MLP neurons of a small language model. Each row is named by its layer, matrix (down: output weights) and neuron, and shows model dimensions 32-127. Each number is 128 + 24 x the weight over its row's rms, rounded and kept within 0 to 255. A neuron's up and down rows have the sign that makes its largest values positive.
After each neuron's rows, "fires before" lists the tokens most often just after its 100 highest values on Wikipedia text that the model never trained on.

L12.down131 [119 127 114 131 143 118 158 121 120 157 144 120 116 187 100 148 158  91 148 143 130 127  96  87 122 108 157  94 134 157 123 106  95  58  86 142 161 139 141 137 129 154 134 154 143 122 159 113  88 141 131  93 124 128 109 134 121 179 147 138 153  86 114 128 125  93 142 113 159  84 151 117 173 152 112 109 158 140 155 165 150 145 104 149 131 159 120 123 141 128 122 134 117 119 111 154]
fires before: "s", "l", "el", "-", " a"

L12.down78 [142 165 148 133 103 147 106 146  78 151 117 102 133 135 155 136 121 106 109  40 144 143 114 133 155 120 128  85 124 169 144 137  97 109 160 124 112 108 139 160 100 119 135 151  96 147 130 100 154 110 106 150  92 111 152 132 149 139 183 143 140 115 105 104 145 132 114 126 111 142 124 126  89 102 149 106 154  82 123 104 148 138 118  85 158 125 118 150  92  82 140 128 102 146 147 117]
fires before: "s", "t", "c", "le", " ", "-"

L4.down65 [119 135 117 105  98 134  91  98 133 162 109 122 128 131  85  82  85 213 127 111 153  98 138 141 146 159 120 134 144  91 123 152  73 112 111 131 182 120 125 102 120 137 107 134 152 173 167 138 136 165 147 102 103 119  67 129 127  99 105 142  90 163 175 155 112 131 136 104 106 124 134 145 144 181 138 135 136 149 110 120 118 104 127 156 137  88 133 110 119 140 118 116 126 108 167 110]
fires before: "\n", "\n\n", " The", " \""

L11.down48 [166 136  96 104 128 109 136 145 122 148  98 113  86  90 112 146 147 123 130 159  64 136 120 147  87 111 118 103 113 145 115 129 123 119 175  68 122 116 160 134 118 171 161 147 160 167 137 145 116 114 143  84 162 115 160 110 147 117  87 120 112 146 135 119 126 168 160  97 148 108 107 202 124 127 134 147 131  93  98 145 151 141 104 128 108 104 135 159 161 123 136 149 155 101 157 116]
fires before: "ed", "s", "es", " the"

L2.down235 [155  92 101  86 112 171  83 133 205 114  93 125 144 144 131  97 126 162 102 138 140 106 137 138 110 142 105 147 135 127 134 108  94 162 142 149 125 118  98 159 117 166 125 137 147  99 165 146 150 109  83 107 143 122 105  63 173 116 195 106 142 155 138 118 102  82 128 117 149 146 155 129 142 127 147 160 137 117 133 128 157 142 132 124 116 104 160 134 107 158 114 137 109  88 145  94]
fires before: "ated", "al", "ation", "er", "k"

L4.down2 [147 140 120 169 121 131 111 126 108 156 190 121 135 120  99 139 152 140 139 140 109 148 154 166 104 151 132 114 135 160 123 155 114 123 125 172 121 118 145 146 104 157 137 160 100 164 150 131 165 124 114 155 112  95 113 112 160 114 132 102 112 146 108 129 103 111 141 156 132 114 179 149 166 112 138 119  82 114 132 109 109 112 139 126 123 113 163  99 176 138 119 132 148  94 123 111]
fires before: " the", " ", " he", " a", "ter", "c"

L2.down226 [168 128 128 134 122 129 119 153 131  87 140  77 134 114 143  82 138 124 141 151 145  75 136 141 116 155 108 111 114 119 153 114 122  89  97 112 132 131 109 123 163 110 161 149 143 140 150  96  87 125 133 114 159  87 138  98 120 143 115 100 154 109 105 143  83 159 157 145 119 161 144 130 142 116 145 132 127 141 110 120 142 150 158 123 148 127 152 175  78 124 135 141 167 147 147 147]
fires before: " ", " \"", " P", " D", " S"

L11.down286 [ 85 126 114  89 141 159  78 124 120 104 137 125  97 192 132 121 151 163 116  72 143 111 164 113 121 109 157 157 101 104 144 121 128 155 152 138 147 129 102 135 132 140 125 145 145 122 104 158 155 124 125 150 146 135 114 134 137 123 166 170 118 134  99 117 120 139 140 160  56 155 106 140 141 103 150 125 145 124 131  97 119 122 129  97 127 110 146 186 129 151 152 125 122 131 139 153]
fires before: "ce", "c"

L9.down336 [132 112 150 137 131 115 172 107 130  84 127 142  92 149 138 159  93 110 117 136 115 138 138 119 147 129 153 159 115 130 122 153 134 136 144 132 148 139 157  70 122 112 110 131 141 122 113 137 144 149 102 105 104 117 117 175 116 136 165 150 113 128 141 170 137 134 114 179  93 158  77 128 130 120 149 126  91 116 121  79 164 113 136  57  80  99 144 144  98  82 146  94 137 158 137 139]
fires before: "r", "ar", "an", "a", "am", "ur"

L4.down198 [141 112 111 190  95 114 142 143  98 137 163 147 111 165 128 147 136 141 147 148 134 141 108  96 110 132 136 158 175 144 120 101 101 125 128 123 107 147 133 122 142 141 122 118 156 132  93 133 126 132 128 107 107 164 132  92 106  98 156 138 112 113 124 106 153 138 132  96 133 153 125 150 118 128 157 112 163 144  79 142 117 105 128 122 136 132 125 105 112  91 157 178 142 111  96 196]
fires before: "-", "|", "2", " "

L7.down23 [134 101 110 172 142 184 112 136 109 137 180 158 126 129 151 120 122 128 122 172 145  80  89 152 138 122 163 151 135 112 145 104 117 117 144 112 118 137 114 115 151 141 108 156 134 128 120  99 170 131 122 144 141 132 139 118 103 141 135 135 139 126 141 117 133 138 164 130  59 170 130 131 147 173  94 121 105 155  92 157 118 110 133 154  70 155 139 118 146 130 149 124 161  70 160 150]
fires before: "-"

L2.down159 [125 148 126 124 161 158 129 137  98 144 127 134 142 163 127  79 145 143 109 119 128 151 153 138 132 130 138 132 134 157 122  77 127 128 133 105  86 145 174 149 139 161 105 139  92  96  85  74 111 134 148 138 121 122 136 128 128  99 106 102 107 134 147 158 103 132 132 160 130 106 100 107 142 160 136 114 149 158 120 148 140 115 139 154 121 172 103  92 124 107  73 137 159 115 120 185]
fires before: "n", "i", "ol", ","

L12.down272 [102 106  61 128 167 124 116 113 100 151 107 138 120 133 142 131 120 146 149 123 123 143 139 139 148 125 125 139 163 136 100 150 165 143 100 123 110 159  96 186 130 119 118  94  85 110 113 133 138 120 134 130 158 113  73  88  89 136 129 145 120 137  93 118 127 157 112 118 136 138 107 130 142 157 102  95 100 114 155 115 106 124 118 162 145 135 107 103 160 110 180 141 113 161 133 102]
fires before: " of", "i", "y", "ic", " and"

L12.down201 [145 113 122  88 120 148 139 151 142  96 158 137  69 119 141  73 147 144 116  61 116 150 193 127 105 139 115 132 161 113 114 162 118 131 138 117 117 138 101 143 108 157 171 102 165 107 153 164  81 151 152 139 140 145 138 141 158 123 162 105  70 173 115  99 112  86 117 184 134 166 107 146 105 142 153 130 125 141 110 116 152 127 162 101 120 109 108 146 132 102 121 113 159 123 122 123]
fires before: "n", "ed", "ce", "s", " the", "c"

L12.down416 [160 180 143  94 140 100 153 129 136 125 132 149  95 101 133  72 128 165 120 154  95  82 136 107 148 112 105 181  96 113 116 114 135  84 130 151 128 140 161  94 118 105 144 133 140 140 115 127 158 124 120 168 133 111 102 148 118 123 147 116 137  79 144 114 120  96  98  90 127 133 125 149 109 131 130 120 112 138  95 128 136 114 192 127 154 138 122 183 159 101 139  81  91 115 127 161]
fires before: "d", "p", "ul", "e", "s"

L4.down311 [ 89 153 125 141 164 165 139 126 123 177  49 149 122 113 114 160 102 118 142 123  79  87 160 113 140 125 127  94 120 150 123 100 112 133 101 123 136 139 144 142 117 132 128 119 164 117 172 150 161 165 127  53  90 126 137  75 144 145 120 135 125 170 140 153 131 133 109  93 132 105  92 168 167 149 144 154  74 121 107 140 149 173 117  84 121 156 145 146 178 139 124 171 125  94 128  93]
fires before: " a", " the", "s", " \"", " p"

L8.down378 [157 121 130 138 106 150 122 106 134 105 125 124 148 137  97 113 152 159 107 119 101 141  96  90 147 113 130 106  95 105 161 138 151 105 137 175 160 135 113 172  95 138  89 165 153 151 155 112 133 148 158 116 108 139 159 101 180 141 100 149 152 117 110 138 138 103 100 164  94 137 131 115 106 130 141 118 132 130 123 137  98 129 125 107 157 128 140 147 116 178 132 123 163  95 130 130]
fires before: "en", "e", "le", "z"

L11.down303 [117 154 121 138 118 124 136 112 114 130 143 128 163 116 103 120 140  91 142 138 128 188 127 130 165 102 152  97 109  91 116 147 116 134 109 110 159 102 143 130  73 120 122 102 192 152 127 111 127 146 138 107 114 153 167 111 116 128 122 142 110 108  89 142 131 139  74 137 108 117 142 158 149 111 101  96 120 113 135 131 131 115 113  97 143 116 191 156  99 153 128 132 158 118 158 130]
fires before: "er", "p", "ation", "oc", "ated", "ep"

L10.down341 [ 91 118  84 113 149 114 155 150 106 112 168 145 109 110 147 165 137 139 111 130 100 136 107 101 101 125 121 161 154 115 122 104 128 151 122 123 145 146 131 129  84 129 106 144 134 154 146 140 131 112 133 105 173 140 170 129 154 145 149 107 182 136 102 104 124 154 128 141  84 102 133 127 128 105 131 155 141  74  81 127 120 117 146 151 112 175  91 120 127  93 127 111 146 173 150 111]
fires before: "ed", "ial", "i", "ut", "1"

L7.down43 [110  97 148 114 106  89 141 111 130 119  87 123 121 158 129 133  98 119 167 160 117 143 124 115 127 142 140 129 135 110 105 158 131 136 145 110 169 107 106 153 141 158 151 104  86 110 155 109 123 139  84 126 104 137 135  82 143 130 125 177 181 163 129 106 110 133 167 142  84 169 182 118 130 116 106 186 115 140 101 127 113 130 120  73  99  98 120 148 119 113 102 146  98 136 162  87]
fires before: " of", "\n", ",", ".", " and"

L11.down361 [119 131  99  98 157 120 149 109 128 142 134  76 134 137 129 117 132 160 129 165  96 183 175 128  87 156 107 108  99  78 118 140 117 119 135 107 159 109 142 151 155 166 108 129 104 135  67 145 129 142 153 171 103 161 155 135 141 159 159  98 148 104 125 160 108 124 178 105 169  83 112 125 102 159 128 124 127 172 116 104 117 124 165 154 133 139 109  96 103 134 102 129 110 127 165 143]
fires before: "ich", "n", "o", "i", " f", "er"

L7.down442 [126 131 117 174 119 128 105 144 163 115 137  87 127 144 142 154 154  84 128 122 124 138 140 114 136  89 142 122 124 129 127 159 136 103 151 168 106 104  86 116 140 125 110  96 145 171 127 171 166 144  96 137 143 148 124 127 146 101 122 103 118 157 117  87 125 178 107 159 121 134 132  99 126 134  93 157 133 145 163 128 133 138 150 139 161 107 150 115 146 155  82 125 131 128 130 151]
fires before: "e", "l", "ed", "s", "ce"

L5.down332 [ 80 137 131 129 118 145 124 145 130 140  80 126 156 140 113 145 147  96 139 104 107 115 129 140 126  80 169 126 145 181 184 145 129 116 128 178 122 144 141 173 122 134 116 192 106 127 171 146 131 141 123 118 103  80 135 165 138 127 102  72 138 125 135 114 134 111 119 184 121 124  93 119 162 133 117 105 132 161 132 121 108 130 146 130 125 134  97 120 123 103 130 133 131 110 117 140]
fires before: "ment", "n", ".", ",", "y"

L9.down37 [158 106  97 130 126 168 116 142 149 152 101  96 133 124  85 112 144 127 137 118 149 155 153 106 123 114 128 167 145 190 109 123 142  97 117 115 115 110 132  90 110  99 130 133 137 141 176 156  88 116 112 113  84 132  86 119 161 148 145 136 110 141 118 126  88 150 134 110 164 153 132  89 136  99 157 122 148 128 117 176 156 143  99 136 118  95 151 139 104 143 121 108 107 137 159 159]
fires before: "al", "er", "el", "her", "es", "og"

L2.down339 [133  85 145 119 130  96 146 103 124 134 110 158 101 111 132 116  96  82 104 168 152 132 122 172 141 167 127  86 115 123 145  87 146 149 103 106 118 160 137  83 154 106 105 168 154 112 160 165 109  83 114 110 204 103 120 133 157 136 123 131 131  83 114 139 134 138 134 124 109 164 143 168 102 123 118 125 104 129 132 115 143 109 146 128 113 156 134 135 113 131 136  78 144 160 110 112]
fires before: "o", "ust", "a", "am", "our", "ur"

L5.down326 [191 152 130 117 169 148 153  98  84 128 133 170 139  79  95 120 119 150 147 110 106 152 119 130 141 108 142 129 132 102 138 154 121 139 135 151  98 136  99 113 116 134  94 155 134 161 164 171 103 122 151 124 143 107 166 113 126 144 124 107 170 148 119 108 131  93 120 145  90 170 105 125 152 115 137 112 130 125 116  84 139 179 152 168  90 141 118 122 116 136 133 115 137  65 122 131]
fires before: "e", "en", "ing", "ent"

L9.down353 [111 131 129 117 109  93  86 157 160 133  98 144 124  84 136 102 141 114 110 131 123 175 157 140 148 155 154 134 119 110 141 103 161 138 115 149 130 147 111 132 136 181  92 136 152  85 122 100 140 115 136 107 140 106 123 103 181 126 133 139 118 127 133  81 120 141  79 117  72 156  92 145 101 125 126  96 153 134  72 110 125  96 175 124 120  91 168 141 135 141 137 142 106 117 155 108]
fires before: "ce", "c", " to"

L8.down438 [122 128 107 103 125 117 109  96 155 122 149 147  93 134 179 148 136 109 144 123 139 119 130 131 116 160 146 148 112 140 106 126 128 101 154 159 177 133 162 122 115 139 155 155 132 132 160 104 119 146 134 105 113 125 154  83 104 127 142 126 110 131 150 121 128  81 174 109 168 109 137  68 175 112 117  79  79 131 134 119 140 134 144 157 143 158 166 148 132 151 132 116 131 131 127 136]
fires before: "le", "e", "re", "b", "t", "ing"

L8.down205 [120 110 155 123 176 140 147  85 135  89  95  93 123 146 112 116 149 135 126 127 117 149 139 115 132 154 129 137 133 107 192  93 101 160 160 133  71 148 140 101  93 140 100 149 121 120  80 102 135 127 129 132  71 145 118 125  84  90 107 111 116 133 112 134 156 155  96 121 137 120 174 119 154 113 100 107 112 177 124 137 135 133 103 119 112 156 148 142 136  93 123 137 125 153 146 146]
fires before: "n", "g", "y"

L10.down58 [126 181 118 138 157 140 131 125 163  87 157 145 155 166 134 126 135 126 119  93 110  97 138 126 128 111 157 107 134 101 115 180 112 105 109 106  84  99 116  95 111 119 121 143 132 101  83 102 135 127 114  97 120  78 196 130 165 132 141 107 101 103 134  99 112 104  99 127 105 115 125 153 107 118 140 130 171 133 173 131 139 135 138 155 137 154 132 145 160 118 150 129 153 131 111 151]
fires before: "7", "l", "6", "4", "2", "5"

L10.down162 [132 146 113 126 133 173 126 124 136 129  93 120  98 141 156 162 137 168 128 130 120  85 131 116 148 123 106 150 141 160  94  83  73 125 143 128 139 155 136 103 128 126  81 104 154  90 182 146 182 138 106 182 150 123 105 125 100  83 161 105  97 108 146 122 100 126 110 108 101 133 118 168 144 139 129 162 147 132 128 121 137 146 130  94  78 151 139 163 131 141 179 121 103 131 121 109]
fires before: "e", "i", "s", "ow"

L10.down198 [142  87 148 118 143 130  94 124 131  71 158 108 108  97  87 122 106 154 139 126 134 144 110 121 136 118 135 125 143  70 136 122  97 152 118 131 152 108 152 124 122 104 116 122 148 146  96 124 157 137  98 109 110 117 163  72 101 123 128 150 129 136 110 161 122 147 135 125 146  93 144 151 108 126 119 207 140 104 135 143  86 117 132 153 128 107 130 162 106 100 127  88 113 155 143 129]
fires before: "al", "el", "p", "all", "b"

L4.down282 [152 111 107 194 107 143 134 140 121 161 150 147  99 139 103 134  87 105 146  86 132 121 124 177 121 132 147 120 112 125 104 113 154 117 181 141 170 112 129 149 157 163 142 165 146  85 136 156 145  79 107 119 118 106 121 133 144 132 142 118 106 132  83 131 147 131 130 128  98 117  85 143 148 107 123 132 115 116 102 110 147 122 140 130 128 163 145 140 164 128 114 110 142  56 114  96]
fires before: " the", "ver", " ", " his", " th", "t"

L10.down87 [124 174 185 149 154  65 115 126 186 146 123 140 121 145 130 141  85 114 144 107 161 107 114  98 108 161 100  98 107 163 128 111 120 116 103 143 119 141 135 109 113 130 113 122 186 145 143 140 158 103 106 140 164 112 132 132  85 133 110 147 129 118 151 161 138  86 123 157 137 154 128 117 106 154 124 108 143 162 128 182 117 163 132 115 105 138 119 146 146 154 147 127 101 121  92  94]
fires before: "e", "en", "i", "ent", "h", "ing"

L2.down6 [127 165 113 127 149 118 134 128 141 181 104 131 112 102 121  96 115 105 132 138 138 116 149 185 105 171 110  79 140 142 122 115 120 175 116  95 127 102  94 145  92 148 103  96 134 115  97 132 142 123 121 124 118 145 136 101  91 121 139 145 166 174 124  98 113 149 111 130 119 117 119 150 127 158  97 151 126  62 117 106 145 141 137 158 143  92 111 131 135 105 103 117 112 133 113 187]
fires before: "o", "n", "in", "ard", "s"

L7.down357 [161 137 156 122  87 108 105 109 166 135 141 147 112 135 142 155 135 111 136 142 114 125 128 178 113 129 131 118  71 132 130 144 122 102 143  96  68 118 127 144 143 123 167 155 132 133 138 118 149 175 109 147 140 135 106 103 121  91 112 124 118 152 135 138 146 106 123 137 199 132 142 150 150 129 124 140 124 148 130 133 137  93 151 126  80 107 152 136 141 117 165 180  77 140 108 158]
fires before: "t", "el", "th", "al", "ic", "l"

L4.down98 [168 103 102 123 133 163 141 127 110 146  94 136 114 127 159 156 123  91 108  98  94 131 138 144 110  65 135 146 129 110 149 122 179 104 102 124 127 152 134 103 160 120 136 146 149 134  97 187 104 136 119 107 108 155 123 107 114 130 145  88  86  90 105 183 137 121 113 122 140 107 132 109 121 143 131 162  72  98 137 142 188 110 146 100 152 157 170 152 161 114 105 110 154 151 138  96]
fires before: " as", " a", " the", "ur", " on", " to"

L10.down71 [129 108 103  97 109 115 156 140 161 109 131 118  83 140 141  80 152 119  91 161 175 150  93 164 106 161 159 146 148 108 157 111 146 104 139 111 141 130 153 130 133 122 122 148 123 126 124 178 131 149 138 176 151 170 162 128  88 119  92 167 102 103 144 163 115 137  71 165 117 116 172 132 135 129 150 110 109 134 139  90 136 117 134 173 112 174 119 104 102 153 100 124 100 118 117 135]
fires before: "d", "en", "ld", "es", "t", "w"

L2.down146 [125 112 143 116 146 121 132 118  99 140 151  78 144  77 164 134 169  92 115 148 122 137  74 123  81 134 155 132 145  98 137  95  87 124 150 124  90 179 107 136  99 137 146 137 143 116 126 155 116 137 142 118 127 153 128 146 152 111 153 119 142 128 136 142 114 159 181 142 136  99 107 121 109 111  88 164  88 137 108 127 103 122 108  91 156 118 110 159 115 157 167 107  92 125 118 113]
fires before: "m", "ed", "her", "ip"

L9.down30 [125 135  93 161 158 111 108 112 160  79  96  98 100 137 127 132 117 123  65 125 186 116 179 139 101 157 118 103  98  94 116 165 163 145 124 145 128 116 117 105 150 121 173 142 148 158  98 128 146 129 173 139 130 144 140  99 113 122 149 113 152  85 112 148 126 121 127 138 148 117 122 127 144 162 121 154 126 164  85 130 138  82 141 136 103  97 169 131 145 107 173 137 106 100 128 123]
fires before: "d", "t", "al", "j", "w"

L4.down409 [115 104 113 144 184 127 132 127 124 150 105 121 136 127 126 141 122 142 116 142 126 107 148 130 110  79 111 159 109 108 139 146 105  86 126  98 167 127 137 172  80 147 115 109 165 106 134 140 167 119  83 108 110 136 115 117 152 174  90 148 111 116 118 165 112 124 128 122  99 107 157 152 132 159 152 129 108 165 145 132 169  89 123  78 138 116  88 120 175 152 101 140 115 118 142 105]
fires before: " a", "s", " the", " w"

L11.down431 [255 114 143 141  99 133  86 102 147 118 144 113  96 129 100 111 112 135 113 119 133 130 117 105 139 109 148 129 147 126 152 127 116 144 120 136 108 134 133 143 144 119 151 121 115 131 125 156 136 136 124 119  94 178 149  95 120 104 126 147 148 139 105 130 126 116 127  89 111 145 137 147 147 128 108 151 143 112 133 138 102 144 130  92 112 110 147 115 133 192 145 120  85 151 151 109]
fires before: " ", "b"

L7.down126 [133 137 133 129 135 153 128 107 160 121 123 115 175 184 134 129 123 174 146 139 138 118 122 121 116 127 110 118 174 140 157 155 140  82  70 172 138 108 114  65 132 105 151 119 104 100 113  85 145 156 139  85 152  82 124 134 119  98 110 156 129 111 143 107  83 103  88 112 113 108 139 131  99 159 137 128 104 104 149 134 119 111 154 114 164 126 118 109 128  96 144 133 141  97 137 122]
fires before: "0", "2", "7", "6", "3", "8"

L4.down73 [136 103  91 207  87 139 175 135  78 121 138 127 136 139 116  99 113 130 109 146 105 101 140 106 151 125 128 133 122 168 161 133  94 148 140 149 119 139 137 153 122  91 127 198 118 126 147 156 123 146 121 124 139 133 135  86 143 154 106 163 114 131 141 168 108 110 101 142 134 122 134  95 120 113 171 116 100 130 142 127 118 119 148 129 125 115  91 142 152  94 149 140 156 102 105  99]
fires before: " ", " the"

L2.down445 [145 138  98 129 134 137 118 124 105 117 129 136 122 127 102  91 154 185 111 166  89 107 107 165 131 144 120 158 122 125 137  90 132 145  94 127 165 122  98 150 108 132 111 122  97 141 151 167 144 107 105 146 146  96 117  86 148 154  92 113 157 105 164 151 100 119 139 121 160 152 110 144 137  95 113 118  96 104 134 124  91 162 139 143 140 107 134 162  99 126 136 111 140  97 142  96]
fires before: " ", " G", " \"", " of"

L2.down84 [112 125 158 130 122 119 110 135 155  75 179 137 121 117 152 176 155 146 177 115  99 136  80 118  58 115  88 143 119 116 134  96  98 133 135 137 106 151 126 165 121 128 133 141  90 117 106 181 159 131 107 126 145  86 142 165 131 120 114 110 180 146 104 138  93 146 130 164 129 100 110 120  91 117 136 100 171 172 111 132 144 148 161 138 122 102 143  90 118 116 155 107 128 143 128 153]
fires before: "i", "ed", "or", " of", "age", ")"

L8.down63 [152 135 113 138 151 123 168 140 115 123 130  95 107 142 128 100 163 136 125 131 120 145 125 103 128 153 102 149 108 164 143 122 161 128 115 125  97 117 172 111  68 104 127  82  94 108 111 153 121  90 150 108 145 138 105 100 152  91 177 146 144 132 158 124 135 107 150 134 160  58 102  89 109 154 101 100 111 155 161 142 161 140 130 124 171 119 117 179 182 116 132 122 100 121 116 118]
fires before: "ic", "s", "e", "on", "ion"

L4.down291 [ 99 141 105  95 137 144 168  98 153 116  97 107 134 118 163 169 149 117 120  90 106  98  92 127 135 109 159 164 192 122 125 156 127 120 115 162 130 130 130 128 119 132 135 119 136  94 108 109 135 123  79 125 125 118 122 163 129 151 168  97 122 125 124  99 127 119 122 132 116 172  85 175 169 130 104 150 141 155 133 155 153 101  93 153 140 111 102 109 142 122  98 102 138  93 149 118]
fires before: ",", ".", " to", " and"

L10.down132 [113 123 132 153 148 110 110 113 176 129 131  97 108 110 137 202 121 133  99 120  97 130 147 123 120 162 103 128 158 114 108 142 137 142 167 148  64 117 115  71 120 147  99  96  93 134 139 142 122 126 137 116 125 160 101 120  81 137 133 150 150 164 100  73 116 102 115 136 148 151 126 100 123 113 110 165 135 157 165  99 172 159 109 132 113 141 150 122 154 128 142 107 104 127 105 109]
fires before: "ed", "e", "ion", "ut", "ing", "es"

L4.down363 [125 125 133 135 115  99 162 117 150 168 113 138 124 113 102 114 132 133 152 157 147  69 104 109  94 157 166 152 147 104 135 108 131 147 138 110 132  95 111 129 124 146 106 102 133 166 202 127 130 116 120 119  83 146 120 112 121 102 109 114 157 173 181 120  80  88 152 151 103 144  97 149 121 113 135 153 167 136 132 110 130 123 108 126 145  84 148 104 120  99 168 140 139 126 147  82]
fires before: "\n", "\n\n", ",", "=="

L11.down109 [122 127 105 137 125 130 142 110 120 116 138 111 145 188 153 127 145 103 121 111 142 117 134 148 154 108 130 138 151 126 124 104 107 162  93 101  91 126 120 173  98 141 138 121 161 137  95 171 107 103 126 148 153 159 132 105  98 125 114 165 101 154 114  97  66 112 137 147 111 130 120 128 135 152 104 169 112 163 172 131 117 118  79 151 156 107 119 155 128 107 128 125 139  92 154 134]
fires before: "ld", " as", "h"

L11.down142 [129 122 148 115 138 179 156 111 109 118 129 121 143 114 123 130  91 178 124 128 124 113 156 139 124 125 160 136 138 129 154 125 170 120 134  91 127 164 111 141 122 105 159 196 150 130  95 135 133 152 107 180 133 146 140 121 153  91 149 167 140 136 112  81  83 121 109 207 113 142 102 130  96 106 149 137 102 121  99 148 151  88 129 125 141 114 124 165 136 124 128 120 139 115  93 149]
fires before: "y", "t", "ce", "r", "n", "ies"

L9.down199 [ 72 167 135 110 145 112 159  78 104 162 121 151 144 165 124 100 126  81 156 126 107 101 153 133 178 115 148 103 113 113 128 120 146 146 126 107 158 130 121 125 112 147 108 127  94 137 148 129 135 176 158 100 146 117 147  96 152 148 146 142 146 172  92  66 117 139 116 126 142 135 131 128 154 143 105 154  97 137 144 115  71 134  97 133 129  97 126 105 127 167 187 107 130 106 104 138]
fires before: "is", "al", "or", "h", "id"

L10.down435 [180 119 162 161 105 153 153 112 121 117 104 161 172 104 113 105 129 102 120 178 128 141 166 183  86 152  84 131 113 118 115 174 159 144 139 110 109  64 137 131 146 176 143 160 123 127 141 122 135 108 102 163  95 158 124 130 125 130 160  80  99 118 120 149 102 132 141 139 129  99 160 162 123 144  99 107 150 159 106 133 127  80 112 147 100 166 131 109 152  91 132 115 140 127  96 126]
fires before: " ", "ot", "s", "us", " a", "is"

L9.down57 [158 166 126 129 120 114 105 153 102 133 115 156 209 122 109 110 140 111 151 114 156 168 103 128 115 126 117 103 125 150 129 112 133 156 103 142 120 131  90 158 102 130 132 107 109 137  95 110 162 135 164  81 117 132 155 116 159 132  98 147 132 141 133 141 131 156 130 153 113 153 144 146 100  80 133 149 117  79 160 100 134 111 104 117 135 118 137 195 122 114 108 127  87 120 134 109]
fires before: "f", "s", "c", "t", "n"

L9.down94 [144 123 172  94  95 129 134 147 146 121 107 113 167 134  85 116 131 122 142 151 111 153 126 123  92 154 101 131 104 106 120  88 130 119 102 139 124 109 151 142 138 155 110 118 131 131 126 138 118  91 175 161 150 159 151 119 128 170 109 154 122  78 148 174  97 103 128 168 174 139 140 160  98 116  96 135 124 115 151 108 153 143 130  72 154 140 126 141 104 128 139 125  93 133 127 160]
fires before: "an", "en", "o", "ap", "es"

L7.down214 [116 109 137 125 160 114 106  91  99  70 135 110 150 155 108 164 150 144 127 119 122 147 133  91 161  83 120 145 175 116 140 143  97 128 134 111 122 112 105 152 100 130 118 143 105 151 150 140 130  99  78  80  93 150 134 148 142  82 141 133 158 103  95 131 111 127 144 105 193 148 149 125 127  79 107 126 124 172 104 129 156 159 111 156 133  86 162 126 132 116 114 119 107 145  91 117]
fires before: "t", "er", " to", "g", "e", "ect"

L11.down244 [169 147 123 118 101 115  93  79 181 104 116 109 127 132 120 118  75  92 101 110  71 150 151 124 126 115 158  89 139 131 123  84 131 157  73 119 141 125 172 157 122 125 107 104 132 123 153 157  98 150 132  84 118 134 122 101 157  99 116 130 132 133 146 117 131 129 140  92 128 125 153 155 175  93 119 146 107 148 147 139 131 147 128 171 163 100 138 146 163 109 155 135 132 129 125  92]
fires before: "e", "ing", " the", "en", "ed", " "

L11.down177 [140 160 132 151 159 102  98 114 122 135 117 109  92  86 162 163  65 114 102 128 108  99 169 122 132 141 111 166 136 140 126 134 112 135 131 167 146 111 134 106 146 122 139 120 141 163 158 136 147 134 131 106 150  92  93 121 126 136 133 135 108 134 175 143 110 130 165 134 136 127 137 107 143  88 133 135 121 133 131 124 134 101 134 154  89 131 131 110 135 185 164 118 107 107  76 171]
fires before: "ord", "ing", "e", "ers", "og"